Weights of a small transformer language model.
Architecture: learned positions, no biases in attention or MLP, tied embeddings.
MLP neurons of a small language model. Each row is named by its layer, matrix (up: input weights) and neuron, and shows model dimensions 0-95. Each number is 128 + 24 x the weight over its row's rms, rounded and kept within 0 to 255. Numbers have three digits each.
After each neuron's rows, "fires on" lists the tokens most often at its 100 highest values on Wikipedia text that the model never trained on.

L5.up495:145119127123106077130139081118136157082170124123114131140139155156110139069121142131166145156109122138132158110135115100098122153161110122148119141137111094167112139129114101103129152109146119131128170141086152128115144102090169138092114130139092148166099116157079126177135129121086138144
fires on: "ec", "c", "9", "ly", "i", "b"

L8.up839:106146142146133136125103100113110125147155153116095135090164103126114099176125141113130163168121134144067172126120144129096077066141126120119108166159099089154115107136133145123103087101179122105180143137101131118093121137101197147075118176119092130150158137121171127106118088132083179120
fires on: " |", ",", ".", " ", "1"

L9.up145:137117148115146121131155057114057117137134189135131148110181101136159092135129131112077121156105122107132121136141121131084165141130142089120125142145146149103174089114134142142166127118163137169123122114136115131151146164123158142108139147167115114140148110113155114132127092114117168129
fires on: "==", "|", " |", " d", ":"

L8.up656:119185117106143141162119117109129150115134133140120123102135134126106131137168133111129140141124129106108123146101119145122116112121137119133148136137102105156112118099142156176143129121134094161138168160109150134133155138121140138074102145152128136138163147115187074121140128164064161129
fires on: "av", "v", " v", "ab", "and"

L5.up40:107194107138118125152103124106162109143155117152113109119160168111142129131167149100138185170104145123128191132136162137083121115148139144145131128103085091102101143114160117141141107115162093130140170152117118155108136133183137142072085108144097123154148133144143099139147144133109115119
fires on: " v", " V", "v"

L8.up646:122145147127130139162138144097115133118145109146132122121151139101133094184100158085111133106123141141159124100147143119143129092133141149107088154088097100134171139126126116136114108120178106167154153144094140152101096115115157107111121113182113096124144109125177123093128130136139120130
fires on: " R", "R"

L4.up405:183132102105145081114153086110129138132123167138127118116119100128156141173129071110132114111124124096129161126109105148145089130163139101122132128122161177130128116115112112134152082092135110137133098149062090163114151111160134096108110129169117099141146078091096147128118138112088143157
fires on: "as", "am", "ot", "is", "an", "um"

L3.up532:103111116093131113154151154103124106127114129102188115091125121107147126131121103111155148131129125063111125086090111175124127113179141165163123135098125149142132137071123100158125145114135135175161114132131152121099118148110126075127114128127113077142097028119143120144148139145124120143
fires on: "ap", "op", "as", "an", "am", "os"

L4.up419:129134118170140138135092106111134140104146108120132120125113129155170135131115134149111110112163106169094160157098126139136090147110152132125133166171108096109093106140096124140116124113157135173156158096124103150112107125159138136141130168180113126138170084126145112100098115154076164142
fires on: "9", "1", "w", "un", "4", "b"

L10.up1:146163073137162147176132152127133094139147135117114106117190132078150137153135135093144119114125171117144144123133123126134136096133169137078132118121104129134114098108159121134139105113097097141136154148130157123150101123114102125112109116127115138106161126136144105109113122164116131189
fires on: "im", "on", " com", "om", "al"

L10.up189:143145124134109126115106088090082107105124155126135157110150122108104154141135097142172172129090154108086099116163113142089088083157086117158120143116111159133166118126115110112125124113133154163157191148128146151117133168111095130081119159123069098159057130121109145089148133100151117126
fires on: " "

L4.up424:118124121122170158188136123128095130105160131159149134120137145135128127171118090110116117171129133128144131127131151127103133105134137122096142137108103086110139125152185181167161136112150116180170127174081158124117116096166134134146125135159132117171132097153148116119144105114060129105
fires on: "ic", "v", "ov", "if", "oc"

L3.up320:178125119138111126131078073143160146125140146109131091131102109151186145141124102128125148134143106143122139080129126157092103138154160089119135133115127168090098118140131090160108117105159119124163130147113099116142124106147168130125128146135141148110126134120151081059145118116118195107
fires on: "o", "re", "le", "S", "um"

L8.up208:115150080138117108127158101100136102099109159131144138137143095072171115098141149121100085186113174099175136134107116129114147085140139130089111119193078156128116098085131131167115117113164083136131087098164124122140088150108186144150115116136122106148064130102126105133128143147126140144
fires on: " |", " of", "\n", "il", "ember"

L4.up272:165122144148122070135104110080125135129152086126114136139137098155140128154104130078130125123126137131111118107189127118132132081126157136128118155113119091160123141104138123151110109121147115149131135174108148176085140121097159101107123156203111090120139125110185098106140131125148112129
fires on: " R", " r", "R"

L4.up817:149144088123180167146143111088146146092143146140154115153152151055118115114115092113151110102153113092119175114138148148108110107120156122138135123120070101112091149132119157123140131140117100121139119112093155150113119131152100097097144163140130086140116085159153105135135104130072183120
fires on: "if", "v", " f", " com", "p", "ist"

L8.up340:131153089152134120136136086107126061149119150131122182133148184157117123132122138126167139150128148145131173114157123148148107123153132166146139124146147132135117120093138099095098109113161112133127120109100129154117096137142126142141117110101088097151107147090149077098126133115141160102
fires on: "mer", "ed", "ch", "ff", " l", "f"

L5.up218:147131118152163145162131157093131133154150118138116117111176138151161144175090135123105121121114189151148121110192127142120139052118139121105092147088116078118151142124180122134094133113133111172132147159104139149103114161141163090080121144143131086091139152079162106113120128144101142130
fires on: " R", "at", "i", " l"

L10.up627:122127129099128133142143101175111115141110164114119144145134114140123110157122146130134123155116150117109125113141117165118098165128135160118141134171140100122142076086130194141137126122118128123125096169120088157127108090157143122127117092123128108149089059124120103147154084088141134119
fires on: "im", "le", "um", "er", " Al", " ("

L8.up82:133133155147120127116124128122148126095140109121129133104167171150174136144148127134147128106138135135146145132153164102113086112139131113125130158119105110163124094140168120118107099069205126128183121095110105135096115151137139131126094195139114107173149079092139132120072130117110202121
fires on: " ", "1", "9", "l"

L8.up832:122153142124147103134118162139150119130131136083120148089167146137142060153123103111102092104144158125148150096096116199117116117146136179091092142161156159154146080073179143151154129104111151127156133115106147138135131153123114184158101119147120104146124104125127155098119125050101136110
fires on: "ou", "or", "at", "et"

L10.up23:113132136119154105128110111092096081111115141113159147127127171134096100103146147141192150156099144095131144141160137096134140114152129175148126115150138138163169076127162101144113124119155125121133158123125155112158080190165127132104131108124054142163065145130138120136082149125116185120
fires on: "g", "ag", "t", "mer", "f"

L3.up311:146118156168106123111110144134128095127131124168149131145140096083103132138118111098119142163135142150080146138116148134076152143110155115131121139168079111084133149127116156113070073114097145122122172149131092164117123128163128143104145127132127105149121092091141118103140060126106117156
fires on: " wh", "oc", " of"

L4.up420:179124138180126121117111141068110114122120131135161133126121102120128138124129084063113129159143160110095122124143153136082106115171153157153124134128097135093106125138084121158104140123135099119156192107124130158092122146163129120142133155165096129150077123104113129106135111129125126163
fires on: " in", " h", " with", " he", " of", " is"

L5.up580:157130105104124152115134112107113078099140143154121147127141103122137120167157128143160123139125128081138137144120157146085153096139106110139091120110081103138164169106156122128136134102150125135157155158069132163059159117118133105127119119144130121135103157090104132096109098141133140111
fires on: " "

L5.up831:156127064149122167140103148096137062115146144135129140110127118110125120188138149121172125149118133095137135147121159156086163102141114132116111117110088093138162156124176120138118154099152135127171148175071129153056134116124126109126129113171137121179107135079127133092108107146137115115
fires on: " "

L4.up573:179130111158103061128117108138144133136126107122107094147115132131120131102126107121124132137083120125135157076121117138107178127139152121145144132150106117137098117124149142115109121107157094142144122112102119131117094110137188166082142165134106100156091141147163113135126122147115116142
fires on: "c", "es", "ec", "res"

L4.up894:126075131153144123160131133111156109122154138101156134129163128100138100143085103093126127116135115123140112117146149148135156099151151133081104180086107125133135112124143116148128138119188092162160166137095166102077122131099138098106082166194096114135152068125187125154118149109113148117
fires on: " R", "an", "ic", "n", "R", " N"

L10.up192:103150127158153127154174082105090146122107149134110139137154126109166115155167132139131108139081153115124134135106111136137176133112131146088094132134109134162161103103132147162155138126168118152109119099147055106093138105162166123114072132139128085143150115133124136154085133131126145141
fires on: " |", "\n", "|", " B", "-"

L10.up113:126128112132132121156177103142144120150118173119138110096120095108152158169143087109170110122132138087081158107087141182151119129169135123147127131089050136113148141141113112112119132121144138170121168107114125145095129141130097134117106118143118057151146099105127129132148137115121126127
fires on: "ia", "as", "os", "at", "is"

L8.up257:105172116108155139119134135086141128108112121122120080085182095102155110145140105127122135122119129133129143124140165144111120117152139146147114201145087099110108111140182131117118121103179113105204115111121139135081135124132154150083105120154083121133078130120158164103116088144116144114
fires on: " ", "2", "4", "1"

L4.up604:129128106116109125140112113104122116147124158129130140141151112072163109174131142114116101122091125102115158136124099139129125109129164139111089180155176131077155100123126126147132108127150117145111118105143093135126120159123193168129078112160099119160124127112150124115132106131124126131
fires on: "s", " The", " |", "\n"

L5.up96:156113123123155114151147112155129120104118141114155083112177152131121107142116071125130114188146118086098158100113115161165131103171120151120133118108106129107114089129085163129094142116157100172175152110104137156107088173121158114101132121154122120098113102099136132128170125114122130138
fires on: "c", "am", "at", "y", "is", "us"

L10.up373:147101106096153125113119095111118086134138142141127135112174099086120129178153103146178143114083165085092142150160153144083104065117095108109105140127100116117153132112152114121108143100149128130163197154120108142098132139118124113119096139124095086167092124110112181112160110117148107104
fires on: " "

L3.up871:163128108199118114144060118115141122133168134127119143110142147113152123160133127110138148138098121135127119100183125136133149094147134100091120144094095095128137133129142130142129098123147062162164166144084120138121140093095134086070115176190133117133134118143197065132118120109110106130
fires on: "R", "v", " R", "ov", "n", " v"

L10.up761:141161150136119142164103117142104099112175128117101153172163133163096122204143126125119124142098126094155140113135095157136142149113146126093069156163173129104141126120108162131198112134146086154161123143101128112154082112133182106128076130142149116148087069094122106134117119115090112156
fires on: "is", " (", "ers", "an", "er", " st"

L9.up730:094142160148106145131117125100130082148140142134127118106134112125130106130113118122125136112134139051066155162166158131122134138125106122122104121126054178149097081092128162159141102117142100096124142138117110112128149162114134158131094148169128086176104098070139193136106118118121168144
fires on: " as", " |", "'", "ver", "st", " to"

L3.up66:147146107118146112125065144079105090150163175127125117099113131154172119151119146121138105111115113085110125072189135145093134139152163136097129140144165172080157121118123131116082114109110095151130129153109104139157103157131135114070132113177099126115119119122136126123110127111111151117
fires on: "an", "l", "n", "le", "man"

L4.up748:159158147151137131142081092114103103155131108148146129135146103115115109158073164061104132160128165180131145128155131132104138096116152099069102139151090146122143117110125112129139104127135127178174147157092105156088101136123113142097108139156105134138126096084113140117129042121110130128
fires on: " wh", "e"

L4.up724:177164119112102140133097049133169125090125106104157109154101159137133158101151100128154139092138148110108132085143103177071126136093152129103143119143150189092087090122133129152112113104140107111144140119146107076130101151143129161127108178125087128093117117153156085114138137133133159129
fires on: "le", "um", "igh", "ar"

L8.up248:143147111153141138171149158121133119091176142119119118125145149073122080143111130107139151116131118159087131121133128112156139122158170105111140166103081152097071108122162107118106100118118121143142167136121122098129131114107149160126085099128125098114109129134177151137109144139130119143
fires on: "ic", "on", "ac", "re", "om", "ar"

L4.up676:182137107156185124166092150109184120134170117116151130110125157121160145150173132104156126126108127155150122097162108147130128086133114124096113113166161149101153078148122098137097149116107100135167145134089125112100101155111124109114118134169104125127145108131131133115087142142106168109
fires on: "it", "an", "f", "l", "id"

L10.up191:127129137130153090121105137103137135122155114122140125100160114112106149148104147094139150119142141148130157132126118129130135064107167145138111134142072117139098116113153134169087143117171092183143170128122140122122118164134172120127150157174104083109119135108140128100135122134141147174
fires on: " f", "b", " b", " R", "B"

L10.up749:113157173161144125122127089141117081143135135132128120088133109141088093163110097118116135125138132085078147132127162112076103092132140119119088152124104165136124087132139130143131115119115074138124150148168097102126134159143127155137099130137127093168070120090180156110111108124123143105
fires on: " to", " for", " |", " as", "e", ";"

L9.up108:124111144111139100136133156144121117127112123116130148142131117139077075149068112100117136094097157129148136100120108168169153104156125118127126129166137140153126109101120174119140121117153174145158153113108146122130138145090141132086075133156117135138122092133130125121140109085096156126
fires on: "et", "at", "in", "T", "i", "•"

L5.up764:114154068112109102171086147086111130105112154109139129127154136182106081133127115106150131170117138132170102134127105157103107072121136125142151182141167106126101080109118152166139133128105099136134124167144136120137152172132131140087102155112127116129155144122149112115164081148112115158
fires on: "or", "ist", "d", "ack", "v", "and"